Part of a small language model's weights.
Size: 6 heads of 32, MLP 512 GeGLU, vocabulary 1508, 6.5M parameters.
Architecture: RMSNorm before and after each block, no biases in attention or MLP, tied embeddings, normalized queries and keys, capped logits.
MLP neurons of a small language model. Each row is named by its layer, matrix (down: output weights) and neuron, and shows model dimensions 96-191. Each number is 128 + 24 x the weight over its row's rms, rounded and kept within 0 to 255. A neuron's up and down rows have the sign that makes its largest values positive.
Before each neuron's rows, "fires before" lists the tokens most often just after its 100 highest values on Wikipedia text that the model never trained on.

fires before: "ia", "ouse", " |", ")", "ia,", "ian"
L11.down343 [146 132 124  71 107 143 120 154 107 120 118 122  72 141  89  89 119 146 123 133 185 149 122 103 130 109  77 101  92 171 136 110 147  86 173 103 160 130 128 122 127 162 121 131  83 132 122 118 164 120 137  99 126 149 167 109 147 123 124 125  99 131 125 161 138 120 129 134 122 129 159 108 165 162 167 127 126 148  98 119 143 107 110  97 104 199 111 144 132 103  95 130 123 119 151 144]

fires before: "\n", "|", " to"
L5.down476 [156 129 135  95 118  99 122 116 130  97 101 130 130 135 151 125 104 138 182 151 132 144 186 114 137 141 100 106 146 127 133 127 117 144 165 137 124 138 163 137 127  86 152 109 146 168 173 116 120  87 111 124 169 164 122 106 162  89 137 168 119 156  82 154  75 151  97 143 108 118 115 128 124 137 172 127  97 123 106 108 153 134 149 155 170 127 138 136 144 152 199 119 125 134 132 139]

fires before: "r", "ian", "2", "ia", "ted"
L5.down153 [168 157 128 146 119 119 155 139 150 162 103 161 137 124  71 136 133  98 113 133 137 110 183 135 141 121 111 156  84 141 157 124 137 116 123 142 100 151 120  97 156 168 145 112  83 171 124  99 144 134  91  97 156 134 177 142 130 126 126 128 174 143 118 118 118  99  59 126 103  95 162 121 171 128 113 116  99 138 121 135 121 116 128 141 110 178 137 170 125 108 119 183 104 138 126  99]

fires before: "er", "er.", "ian", "er,", "w"
L11.down456 [162 184 151 113 102 124 118 142 126 111 139 141 159 127 102  88 111 135 170 143 120 119 148 141 103 117 168 138 153 124 162 136 191 161 107 116 141 109 129 127 144 149 171 143 110 134 170 105 146 106 131  99 139 129 136 154  91 139 109 144 176 127  90  74 134 152 107 134 131 117 146  98 150 139 145  83 121 134 152 118 124 153 159 159  83 124 162 112 142 137 145 129 151 142 125 126]

fires before: "ed", "ated", "al", "at", "ative", " of"
L6.down131 [105 135 115 117 132 144  95 108 169 126 122 158 160 148 110 144 127 129 114 151 135 111 110 116 136 133 137 140 114  93 128 145 128 170 127 136 155 108 123  92 126 165 106 119 144 193 128 141  91 109 114 123 115 119  98 123  99 148 123 144 127 123 128 134 173  94 145 110 161 126 126 132 151 122 155 165 138 113 141 128 165 145 108 151 148  89  77 129  90 139 162 171 114 127  93  94]

fires before: "-", "\n", ":", " T"
L9.down234 [ 90 153 150 171 130 156 106 137  83 175 122 151 157 138  79 127  99 121 104 109  93 135 120 115 160 127  94 142 130 129  96 146  99  98  72 134 119 140 131 118 139 105 134  96 135 124 108 164 149 142 103 154 151 141 131 160 124 157  85 133 135 114 115 171 171 132 127 130 112 110 102 158  96 103 103 113 190 117 126 139  91  92 110 138 118 131 164 124 132 165 111  98 170 122 127 109]

fires before: "ed", "es", "ing", "y", "il", "hed"
L7.down412 [136  85 140 112 160 171 123 145 113 143 141 171 119 144 116 155 143 151 139 110 109 141 142 177 113 136 108 131 142 126 132 154 136 152 117  71 178 120 165 117 100 136 129 126 116 130 164 147 116 126 151 124  90 157 161 111 149 164 104 146 123 128 123 138 126 107 127 156 132 119 173 118 146  74 124 141 146 128  90  94 112 162 134 172  87 104 115 135 141 138  93 125 113 135 148 119]

fires before: "es", "es.", "ial", "es,", "t", "ed"
L11.down5 [111 129 152 200 119 178 118 140 139 148 110 145 174 138 138 128  95 113 100 156 163 144  94 158 138  85 136 106 143 118 167 144 165 103 141 140  98 152 118 120 151 138 115 122 155 143  82 144 108 136  82 102 136 131 109 125 114 174 145 125 108 121 129 123 137 120 160 155 143 133 119 132 112 123  91  79 149 115 158 129 137 146 104 101 134  81 135 115 131 155 116 124 138 144 148 166]

fires before: " (", " |", " (1", "les", "in"
L11.down429 [169 122 171 122 131 121 108 150 146 145 126 154 107 130 104  97 109  74 134 120 120 146 157 152 130 108 115 114 149 159 133 147 133 102 107 183 123 100 153 121 148  89  91 100 116  99 103  97 110 127 110 134 141 134 150 141 121 144 124 141 157 146 183 114 150 148 130 158 123 103 123 103 143 133 139 146 140  99 132 163 110 178 159 133  73 110 118 132 128 152 118 125 141 136 130 102]

fires before: " |", ":", "e", "a", " 200", " City"
L10.down94 [131 181 138 153 160 146 155 112 130 138  88 129 164 150 155 109 125 131 118 104 142 143 100 121 137 136 145 125 125 123 109 102  96 159 136 138 132 166  99 153 138 114 164 136  92  94 141 171 108 127 142  71  78 124 118 112  97 145 161  77 139 108 138 131 102  86 142  95 119 152 157  81 157 126  84 156 134  86 134 120 120 116  89 106 115 129 120 141 149 133 142 169 125 167 154 137]

fires before: ";", " |", " of", "otes", ":"
L10.down359 [140 109 123 111 141 135 100 159 148 111 109  88 139 108 141  95 139 153 176 116 100  92 184 131 133 116 100 135 113 129  81 156 148 112  77 162 105 147 119 110 165 143 142  85 138 140 104 121 146 161 141 186 108 107 113 117 142 130 135 115 110 155 101 124 114 120  77 152 138 163 151 140 106  95 152 136 146 114 152  97 160 158 144  86 146 116 121 130 127 124 129 110 106 136 134 111]

fires before: "io", "k", "ol", "ine", "est", "it"
L5.down322 [138  96 115 146 113 147 131 109 121 124  72 127 164 143 140 174 127 103 126 124 148 158 127 174 141 126 142  61 121 129 121 151 134 163 122 226 148 130 109 111 126 108 164 128 150 148 141 121 144 118 144  72 137 120 138 132 125 131 148 131 136 134 135 113 176 105 127 124 151  87 177 135 133 175 136 125 128 127 131  77 176 136 121 157 128 110 121 100 116 165 124 141 169 151 165 127]

fires before: "t", ",", "h", ":"
L7.down448 [162 140 135 102  86 104 109 154  72 165 124 195 131 163 188 162 131 114 115 118 150 119 130 117 113  99 172 162 127 111 153 133 133 153 112  93 161 155 154 143 124 144  98 117 125  96 130 114  98  73 134 134 131 136 126 187 130 117 142 111 106 121  91 156 157 121 167 133 107 119 185 123 118  95 140 113  95 170 102 108 114 131 113 110 152 136 107 150 131 151 130 115 150 103 130 118]

fires before: " to", " in", "ly", " by", ","
L11.down31 [163 124 126 128 153 148 118  87 121 135 110 126  99 120 117 178 123 123 142 134 152 135 156  97 129 139 143 169 127 112 114 119 117 116 170 103 105 128 152 149  90 126 140 150 144 134 131 118 118 153 153 104 133  92 180 120 126 100 124 144 100 168 153 114 129 130 118 111 150 160 132  87  69  81 135 179 125 109  99 135 116 103 106 119 113 110 130 148 154 135 103  81 115 170 104 123]

fires before: " W", " L", " D"
L10.down217 [114 119 112 105 176 178 150 124 125 144 155  89 132 163  87 144 117 121 149 122  67 133 158 156 134 132  93 178 119 106  91 118 155 140 101 104 100 126 103 181 126 139 160 159 146 112  93 179 139 114 141 125 127 122 123 100 144 140 182 137 153 135 107 138 124 168 115 106 131 160 123 167 151 126 103 114 138 119 144 133 135 167 137 119 114 111 123 128 115 168 119 113 113 131 146 106]

fires before: " |", ";", " (", "==", " ==", "9"
L7.down139 [ 92 100 158 153 133 108  83 143 104  88 115 119 116 104 111 118  86 109 150  93 109  89 114 168 107 122 149 140 178 112 124 119  99 160 185 131 135  92 131 153 100 111 113 120 172 102 133 128 107 129  96 139  64 139 145 137 124 134 112 170 158 124  92 128 131 157 122 136 134 110 176 160 143 117 157 180 108  60 119 136 102 139 101  78 122 105 124 122  91 127 165 106 127 164 126 115]

fires before: " |", ".", "od", "ow"
L9.down252 [159 139 147 130 160 118 122 145 123 116 114  61 156 104 109 127 122 146 123  90 106 115 145 147 116 110  60 168 100 135 138 104 129 116 147 119 109 123  93 109 164 131 102 134 144 129 124 111 113 130 169 109 113 138 141 115 113 140 125 169 114 135  96 117 132 154 110  90 147 114 104 100 157 146  95  98 141  94 152 157 145 134 109 140 114 106 177 139 107 122 164 124 127 127 141 109]

fires before: "ge", "y", "g", "le", "al", "um"
L9.down473 [167 149 105 148 136 128 121 146 129 145 121 115 133  67 155 133 159 133 126 110  86 107 150 127 104 144 100 118 109 110  87 150 138 114 132 147 180 152 147 122 135 137 111 150  95 143 169 160 158 139 117 105 172 136 100 116 132 117 110 144 147 124  93 109 109 114 122 123 159 149 128 162 128 153  83 116 126 131 112 107 132 138  95  89 130 143 154 123 153 109 117 153  95 128 101 120]

fires before: " F", " 200", " 199", " G", " D", " M"
L9.down364 [123 109 111 125 164 132 109 135 145 130 122  99 116  97 114 112 124 164  87 104  97 154 173 130 133 127 145 134 148 100 105 136 147 138  97 132 132 157 100 129 139 106 110 115 191 103 120 157 127 135 131 144 128 104 138  92  99 144 116 130 113 105 112 132 157 128 123 128 121 142  98 122 100  84 126 134 135 125 128 142 115 126 107 119 150 118 103 129 141 101 118  97  92 158 122 145]

fires before: "\n", " The", " In", " O", " He"
L5.down455 [ 79 143 122 167 169 121 172 150  81 146 131 100 119 145 130 139 155 135 135 147 159 157 140  93 122 146 149 115 132  97 127 127 115 119  91 163 117 137 146 117  83 161 145 152 107 129 105 142 121 139 117 178 143 107  83 127 138  94  87 145 147 158 123 152 138 107 158 116  90  93 119 132 131 135 144 154 159 167 144 133 130  89  65 137 116 160 143 122 144 138 126 124 147 154 105 126]

fires before: " |", "–1", "–", "–0", ";", "–2"
L3.down51 [166 120 120 141 146 124 123 151 150 108 159 118 149 134 150 133 134 165 101 158 113 149 178  95 111 100 138 147 109 126  89 123 139 109 124 147 122 155  94 133 176 153 125 138  97 147 104 111 110 113 142 133 148 123 139 160 143  91 117  91 142  95  87  93 139 127 131 141 110 136 109 113 113  76 159 128 118 137 127 168  98 130 157 154  93 168 120 177 163 156 145  83  82 127  79 156]

fires before: " |", "–0", "m", "–2", "–1", ".5"
L3.down74 [146 121 142 154 144 140 134  92 168 110 129  48 117 132 110  99 133  67 139 142  72 161  89  84 158 114 120 197 123 118 138 122 116 155 116  95 107 109 103 158 115 159 116 138  93 126 124 152  94 150 133 113  99 118 136 149 128 122 135 105 151 118 119 163 136 145 114 138 123 120 131 127 149 130 113 108 114  85 130 105 138 152 152 155 123 133 129  73  99 113 109 154 116 153 119 131]

fires before: "|---|---|---|---", "|", " |", "|---|---", ";"
L10.down121 [167 123 147 153 123 146 117  86  99 114 108 130  89 152 140  73 181 169 133 100 131 140 172 158 163  69 145  99 165 139 146 132 129 150 100 127 118 110 139 113 127 139 101 170 150 139 163 118  97 145 134 117 141 149 145 162 170 162 107 153 107 129 130 144 108 155 131 116 130 150 173 119 136  92 141 137 158 165 173 114 131 140 118 120 111 150 141 171 144 146 121 178 136 172 121 124]

fires before: "-", "\n", "an", "i", "m"
L10.down238 [102 144 163 122  85 132 147 136 153  96 116 140 147 120 171 115 123 120 125 131 147 111 116 114 114 161 131  84 159  80 127 133 152 103 107 112 140  84 128 134 142 138 132 159 114  93 136 101 107 122 131 125 113 115  93 145 139 124 164 155  90 147 141 186 110 148 140 119 134  75 119  97 123 157 156 151 134 135 165 124 150 127 151 120 114 117 118 144 172 109 124 137 121 131 131 154]

fires before: " to", " by", " in", " as", " for"
L9.down109 [112 131 112 102 109 156 120 164 127 115 131 112 153 180 155 139 126 141 168 166 139 143 120  63 145 125 113 170 126 103 138 100 128 136 143 133 119 107 146 134 101 148 131 190 152 178 143 135 162 145 113  92 109  97 122 119 157 122 146 136 136 169 144 117 121 138  98 157 129 104 126 158 154 108 148 126 115 117  96  94 114 182 121 120 130 124 168 160 164 132 122 125 126 147 153 186]

fires before: "|", "|---", "|---|---", "|---|---|---|---", "–"
L5.down435 [130 106 113 140 144  80 132 149 157 104 102 115 143 127 108 125 113  91 115 114 139 130 121 121 124 109 102 134 151 147 143 128 145 192 116 119 156 146 116 141 125 158 142 157 199  92 142 166 122 133 163 144 146 130 126 108  73 128 126  96 142 136  95 173 144 128  91 155 169 121 115 142 105 112 137 186 148  91 115 119 157 114 118 124 178  87 110 118 120  89 149 118 100  96 108 126]

fires before: "ing", "ed", "er", "ers", "er.", "er,"
L10.down418 [126 133 125 128  99 131 144 175 149 128 117 176 183  93 118 152  97 116 132 171 111 142 161  79 155 169 114 154 140  98 115 111 152 142 137 136 122 101 115 152 124 174 130 121 100 149 127 109 108 115 159 149 134 147 135 124 144 140 138 139 154 110 115 146 137 149  80 148 119 106 141 128 131  84  91  94 133 128 141 157 137 143  87 142 115 153 108 100 108 127 185 142 139 108 107 186]

fires before: " to", " the", " by"
L11.down281 [109 117 126  94 125 140 167 132 131 135 112 161 123 128 155 161 120  95 148 152 114 137  94 121 143 137 148  91 140 119 139  70 116 148 123 105 146  80 199 128 145 150 132 124 163 149 147 101 122 122 107 136 159 166  94 111 109 134 136 154 139 108 107 134 143 105 146  91 109 145  87 167 160 122 110 123  93 143 124 121 153 165 152 143  96  81 128 162 160 138 130 127 153 112 153 141]

fires before: " by", " in", " at", " to", " on", " as"
L9.down394 [134 172 172 111 137 134 176 134 134 113 116 117 115 119 147 153  98  98  86 127 114 127 112 125 134 152 135 134 134 155 127 133  80 114 145 155 156 122 124  96 147 122 150 122 149 160 143 173 158 145 117 123 113 106 142 196 135 101 115  92 125 132 134 177  88 139 174 139 123 189 118 113 169 114 121 117 113 148 142 115 104 155 100 151 107 162 162 107 110 144 100 139  96 116 144 140]

fires before: " -", "ord", "er", " Al", " Ro"
L11.down168 [128  98 120 149 115 180 112 138 110 104 117 116 158 136 116  86 140 112 136 138 122 144  88 104 137 102 127 127 121 191 101 146 125 129  80 141 155 138 151 133 125  83 110 143 150 134 118  90 154 126 119 128 124 134 101  81 123 130 107 115 123 131  93 138  98 173 114 156  91 104 117 144 132 116  98 120 170  97  99 159 174  93  84 124 109 106 117 150 153 126 139 111 158 157  84 113]

fires before: "cess", "c", "ar", ":", "ce", "ard"
L11.down135 [125 156 140 138  91  95 122  91 162 128 161 154 113 149 169 135 186 120 161 150 141 131 138 127 109 157 106 135 126 103 117 118 109 133 116 152 124  93 140 183  76 130 137 107  87 145 113 122 135 129 160 153 109 131 116 123 107 180 144 121 116 121 107 135 132 169 111 138 152 140 159 100 152 146 137 132 102 134 108 153 149 161  97 180 158 144  94 139 167 138 100 119 148 143 126 114]

fires before: " |", "%", " ", "ial", " Party", " to"
L10.down391 [145 135 171  77 121 123 146 111 122 120 153 130 140 162 104 151 115 124 104 150 108 127 128  86 105  92 124 177 142 115 167  87 154 155 173 130 183 117 121 120 115 136 117 121 128  99 140  82 138 140 130 136 116 146 140 118 113  81 115 142 113 123 165 117 159  91 101 129 152 138 108 127 148  85 112 146  78 124 150 102 123 165  76 129  98 111 119 123 131 120 133 126 132  97  98 160]

fires before: " |", " were", " had", " of", " (", " (1"
L3.down41 [136 100 162 130 129 148 120 135 152 165 118 144 124 128  96 141  98 187 117 166  97 120 114 143  80 135 114 117 133 155 131 107  86 123 153 183 124 103 126 129 164 145 141 119 133 124  77 127 117 123 160 144  88 166 115 105 126 158  91 123 115 135  59  91 163 134 122 139 153 123 163 145 148 125  93 163 131 114 121 104 124 167 122 129 102 177  99 117 122 132 137 111  80 114 108 105]

fires before: " |", "ived", " is"
L10.down95 [ 85 142 151  94 120 122 127 113  77  94 161 152  87 110  96 110 134 119 175 129 126 141 167 164  89 120 129  94 161 116 107 160 153 108 143  77 106 117 128 145 142  86 119 119 126 121 135 132 132 141 130 121 148 153 110 135 129 173 156  99 106 160 114 144 137 112 115 139 135 146 158 122 162 136 130 139 109 115 153  98  96 116 143  96 161 107 136 125 113 153 106 110 119 182 131 141]

fires before: "\n", "|", "s"
L10.down400 [153 143 157 138 125 144 198 151 143  83 130 121 123 106  98 141  99 138 148 161  99 149 122 116 124 128 120 136 119 117 145 153 136 132 130 102 144 101 119 148 171 107 148 182  85 133 151 121 106 106 147 150 110 104 125 136 112 134 119 108 131 205 125 159 122 154 153 163 123 106 177 102 127 120 129 169 150 126 140  77 130 122 166 154  69 107 104 129 122 107 120  92 113 184 133  92]

fires before: "y", "ation", "ies", "y.", "y,", "es"
L10.down84 [152 136 149 173 171 131 137 142 129 118 146 117 142 102 139  91 150 125 174 128 122 119 140  97 167 107 110 102 107 115 121 123 132 100 144 113 107 110 135 108 142 169 108 124 114  97 130 151 130  97 107 153 145 109 163 110 154 121 143 168 128 137 133  95 166 118 123 114 105 121  98 119 101 165 116  97 113  97  73 109 179 129 174 124 142 106 134 110 127 145 158 136 142 149 104 160]

fires before: "ed", "ing", "s", "es"
L11.down336 [126 126 160 151 143 182 119 182 161 125 110 109 129 140 163  67 116 160 138 125 186 107 117 110 153 116 157 109 121 132 119 155 155 129  79 173 193 123 130 135 114 146  97  91 133 133 155 112 120  91 101 141 164 170 148 114 135  98 150 135 131 177 102 121 121 139 139 130  94 120 102 132 140 140 129  96 114 166 136 150 138 140 143 105 115 134 113 136  92 152 127 126 136 156 130 138]

fires before: ",", "ite", "it", " |"
L10.down408 [ 70 134 100 143 157  94 104 127 112 138 139 172 161 151 160 114 121 132 111 105 101 105 143 136  87 136 114 139 126 123 152 115 126 142 144 120  95 110  90 142 127  68  91 120 124 165  96 102 145 122 137 117 142 125 193 111 119 128 131 135 163  97 197 116 140 154 133 120 141  96 137 102  95 123 155 103 112 131 128 156 112 111 123 174 136 119 142 134 133 121  88  97 173 169 116 143]

fires before: " |", "\n", " T", " (", ";", " \""
L9.down83 [131 122 147 146 149 103 124  51 144 117 101 135 125 131  95 131 128 129 103 143 142 173 157 147 141 110  87 142 121 131 113 112 125 142 105 106 111 121 125 129 139 141 128 131 153 136 144 159 136 183 135 145 127 134 119 122 168 126  87 150 101 153 114 147 168 119 169  94 104 158 138 104 142 127 143 137 110 126 102 129 108  87 120 122 143 117 139 146 118 146 111 118 114 138  97  80]

fires before: " |", "–2", "–", " season"
L9.down65 [128 145 101 141 116  89 103  94 126 138 112 122 147 153 144 159  77  87  75 124 143 138 128  72 140 157 107 128 124 157 149 143  68 164 136 139 120 120 130 110 101  63 175  81 155 112 102 132 103 126 128 122 130  79 121 125 125 136 101 116 115 115  99 152 114 177 121 149  93 112 133 118 106 132 101 132 103 168 108 138  86 116 118 120 150 110 101 121 118 151 122 145 109 130 123 148]

fires before: "\n", " The", " In", " B", " He"
L7.down66 [121 110 119 138 151  78 131 160 112 151 128 110 173 142 123 107 109 115 123  84 121 116 151  64 120 125 118 145 165 169  81 127  65 108 138 139 145 115 150 165 184 129 124 141  94 120  90 151 141 152 101 128 111  71 115 128 127 122  95  96 146  77 144 138 130  96 155 143 147 113 115 146 104 139 143 150 126 154 153 111 127  98 101 110 109 156 140 130 166 139 109 148 135 130 162 132]

fires before: " |", " (", "s", "et", " (1", "^{"
L9.down19 [132 129 145  97  90 119 132 127 117 145 145 147 174 124 175 131 101  99 130  97 144 137 111 164 134 171 117 103  93 149 108 173 158 139 113  86 106 120 104 161 137 158 133 111 108 114 123 155 126  81 112 127 160 153 108 165 142 144 141 117 110 120  56 127 153 166 151 149 101 105 129 143 158 158 129 141 131  87 126 108 106 126  94 125 124  89 110 110 132 163 104 155 113 156 122 113]

fires before: " |", ";"
L11.down260 [ 96 128 106 155 121 127 115  98 107 143 141 120 109 146 157 102  87 133 133 122 131 114 118 157 140 203 132 128 181 172 151 124 117 137 108 133  91 121 117 107 145 110 138  96 139 101 122 160 136 134 140 121 100 145 131 130 115 136 110 129 126 125 179  79 154 122 135 142 122 118 133 118 119 118 151 138  98  94 114 137 124 130 133 131 118 122 134 127 138 120 151 134 131 126 124  97]

fires before: " |", "ry", "ri"
L10.down41 [166  98 175 108 102 167 133 152 109 112 108 132 109 146  96 112 105 128 125 106 146 126 158 123 123  96  79  88 133 120 142 127  85 122 137 118  96  74  80 105 134 116 164  91 130 135 120 106  94 159 123 143 117 110 146 157 115 126  83 140 136 120 125 153 139 160 103 121 138 105 136 145 157 134  97 134 136 120 136 134 148 128 114 125 137 135  93 176 101 151 126 134 102 136 136 126]

fires before: " |", "–0", "–1", "–", ";"
L3.down37 [145 130 148 162 122 105 128 130 155 117 188 164 125 148 142  98 156  70 103 136 137 167 148  87 141 129  94 163 132 125 115 143 121 164 109 120  97 134 124 149 108 137  84 132 120 131 105 168 204 109 138 119 134 164 129 132 102 104 134 110 126 107 113 135 166 153 117 158 102 159  92 106  99 141 159 151 130 116 130  96 110 131 137  95 174 153 121  87 152 136  78 116 109 132 112 111]

fires before: "th", "ee", "ect", ".", "ic", "ir"
L5.down258 [139 115 120 122 165 141 153 106 148 169 131 147 182 151 118 127 101 120 179 163 125 131 136 124 122 130 107 123 115 136 144 153 141 131 138 164 117 186 112 128 106  90 107 153 153 165 168 126 126 118 118 117 152 136 177 133 110 144 112 107 138  78 114  95 123 111 119 107 163 118 142 148 165 115 143 109 132 102  63 127  98 160 125 117 156 128 126  74  94 104 200 111 143 102 118 104]

fires before: " |", ";"
L9.down391 [159 131 173 171 107 132 163  90 134 110 104  73 151 132 163 130 123 134  94 122 154 101 156 156 123 125  57 129  99 109 125 121 131 117 100 116 137 182 161 126 128 132 129 113  87 139 136 179 129 153 128 103 131 109 116 126 164 162 146  90 153 132 136 118 119  98 133 149 164  96 153 159  75 137 103 144 140  98 183 151 132 126 151 148 107 126 154 144 122 130 136 144 117 135 110 148]

fires before: " |", ";", " the", " B"
L9.down463 [155 140 151 157 152  97 128  82 111 108 125 118 135 126 152 104 153 135  89 158 152 147 105 118 133 119 112  78 115 114  88 174 128 121 105 138 182 157  94 147 144 152 122 127 115 126 177 109 120 143  83 101 145 111 101  80 147 152 145  86 125 154 142 125 129 145 140 132 106 145 105 136 126 128 122 124 128  94 112 150 137 123  60 141  71 132 102 172 114 124 135  97 104 134 134 123]

fires before: "y", "ch", "ure", "y,", "ies", "ed."
L9.down158 [101  97 165 157 115 100 163 100 114 114 175 144 166  96 130 124 143 108 132 149 101 127 140 118 161 187 107 130 143 117 128 131 175 128 149 171 130 163 147 117 126 117 117 105 110 117  81 133 111 134 111 181 133 120 177 142  99 133 130  78 172 154 131 133 156 148 153 156 110 144 143 154 122 154 142 104 190 127 113 117 111 142 127 153 134 119 126 104 108 131 140 114  91 184 101 138]

fires before: " |", "ound", ";", ")", "\n"
L10.down484 [117 146 127 159 126 131 113 161 148 151 148  81 162 104 161 124 124 138  86 148 144 148 125 121 140 127 167  81 107 158 116 185 117 145 137 144 162 153 150 130 131 104 111 103 129  93 131 131 135 141 125  59 189 108 157 132 140  74 151 106 136 128 105 112 124 157 151 123 152  98 116  79 129 116 138 128 131  90 115  95 157  74 112 138  93 110  78 127 113 164 162 124 113 142 141 144]

fires before: ":"
L11.down155 [175 156 194 128 127 125 107 105 101 128  94 134 135 136 138 156 139 105 133  91 158 115 153 151 161 142 100 124 137 125 124 147 125 118 164 121 150 161 135 132 162  96 138 153 147 107 142 149 100 116 112 129 125 140 137 147 122 124  54 163  84 121 120 132 120 179 177 150 118 119 115 118 124 128 132  88 136 170 125 157 104 102 118 153 127 131  84 102 135 146 161  84 155  73 115 140]

fires before: " |", "il", "N", ":", "ed"
L9.down360 [128 125 130  87 156 164 192  98 131 132 114 115 139 128  72 119 139 158 146 100 123 114 146 132 145 180 128 139 148 130 158 132 129 124 153 147 148 139 135 124  84 116 125 118 109 107 138 135 125 146 133 129  95 157 120  91  97 186  87 118 139 152 111 122 111  89 138 138 159 111 141 132 108 114 134 137 122 107 141 103 104 127 171 100 101 130 113 155 151 108 133  90 114 129 119 175]

fires before: "a", "i", "yl", "A", "c", "as"
L10.down386 [104 155 119 133 120 118 111 155 163 141 101  89 187 123 122 120 125 136 144 109 141 155 140 112  99  73 186  95 112 128 143  93 129 151 122 148 138 132 131 151 134 149 155 151 128 116 106 124  98  83 101 151 102 136 120  99  99 155 144 112 126 168 133 137 137 108 140 160 148 109 128 105 155 123 131 146 134 129 161 121 139 127 137 142 160 122 141 140 108 187 164 143 130 129 151 116]

fires before: "e", "ed", "ake", "es", "ated", "re"
L9.down449 [ 91 164 140 121 119  91  54 102 114 146 130 125 119 139 127 146 150 147 136 114 113 118 145 123 116  85 130  93 148  87 184 108 138 144 125 141 134 131 153 138 132 125 110 121 128 137 144 107 113 130 155 108  97 122 113 179 153 132 134 110 109 175 108 102 154 133 132 184 128 148 137 157 122 114 139 178 145  93 155 103 149 120 121 120 104 112 144  73 115 126 146 160 163  90 123 103]

fires before: "ce", "ced", "ces", "c", " 200"
L11.down370 [112 120 139 116 135 164 104 109 142  92 104 137  69  87 124 126 145  99 147 167 143 129  96 136 107 122 137 172 144  99 127 150 121 152 113 124 144 116 169 106 117 111 125 113  59 139  84 130 138 137 140 127 108 135 181 126  74 125  99 138 129 150 140 142 142 115 139 147 152 152 102 122 110 118 107 145 170 119 136 133 148 139 111 149 146 138 109 141 127 134  93 139  86 142 124 166]

fires before: " the", " to", " a", " that", " in", " it"
L10.down436 [131 176 109 102 146 161 149 121 138 117 109 148  82 124 146 121  96 133 104 143 147 123 115  96 132 117 120  99 114 115 126 118  92 127 115 166 132 171 112 102  89 132 143 167 123 114 173 163 120 145 177  71 136 115 145 126 118 103 108  97 132 150 180 149 120 130 147  99 118 152 137  98 124 170 140 132 115 156 123 127 146 139  97 126 118 103  99 166  95 134 119 110 102 114 115 160]

fires before: "\n", " The", " It", " He"
L6.down239 [ 69 165 164 154 151 101 160 112 138 105 144 115 114  81 147 139 136 120 114 134 144 126 120  88 127 160 138 117 164 126 159 158 110 127 119 117 129 116 145 143 103 177 105 162 107 105 123 175 124 142 159 148  91 131 120 100 119 137 113 137 129 134 164 143 158  66 162 139  93  70 145 149 136 128 128 161 135 154 135 130 134 147 141 119  98 129 155 128 139 117  88 167 129 162 129 121]

fires before: "oin", "e", "ity", "ud", "ust"
L11.down369 [128 149 167 140 145 121 155 163 114 175 141 121 153 124 109 147 130 143 176 117  87 145 162 143 117 164 159 128 129 164 115 136 148 107 124 138 156 152 180 155 127 104 122 148 114 146 129 144 133 138  94 112 123 118 137 172 107 147  92 147 133 138 111 154 160 136 148 108 125 121 132 140 106 128 151 128 133 112 112 122 135 116 104 103 131 125 138 115 109 137 157 128 124 157  89  89]

fires before: " -", " ", "s", " Ro", " Al", "  "
L7.down473 [191 135 114 136 113 122  77 131 134 122 111 144 147 124 141 141 139 126 137 120 145 127 133 111 184 112 149 102 157 117 106 168 151 167 141 171 160 124 168 114 145 151 136 117 175 120 132 123 127 123 150 125 169 150 105 190 114 143 103 110 137 102  95 101 144 165  84 155 131 141 133 118  93 110 149  98 188 125 116 133 146 158 126 154 113  86 177 132 134 113  93 159 135 141  83 173]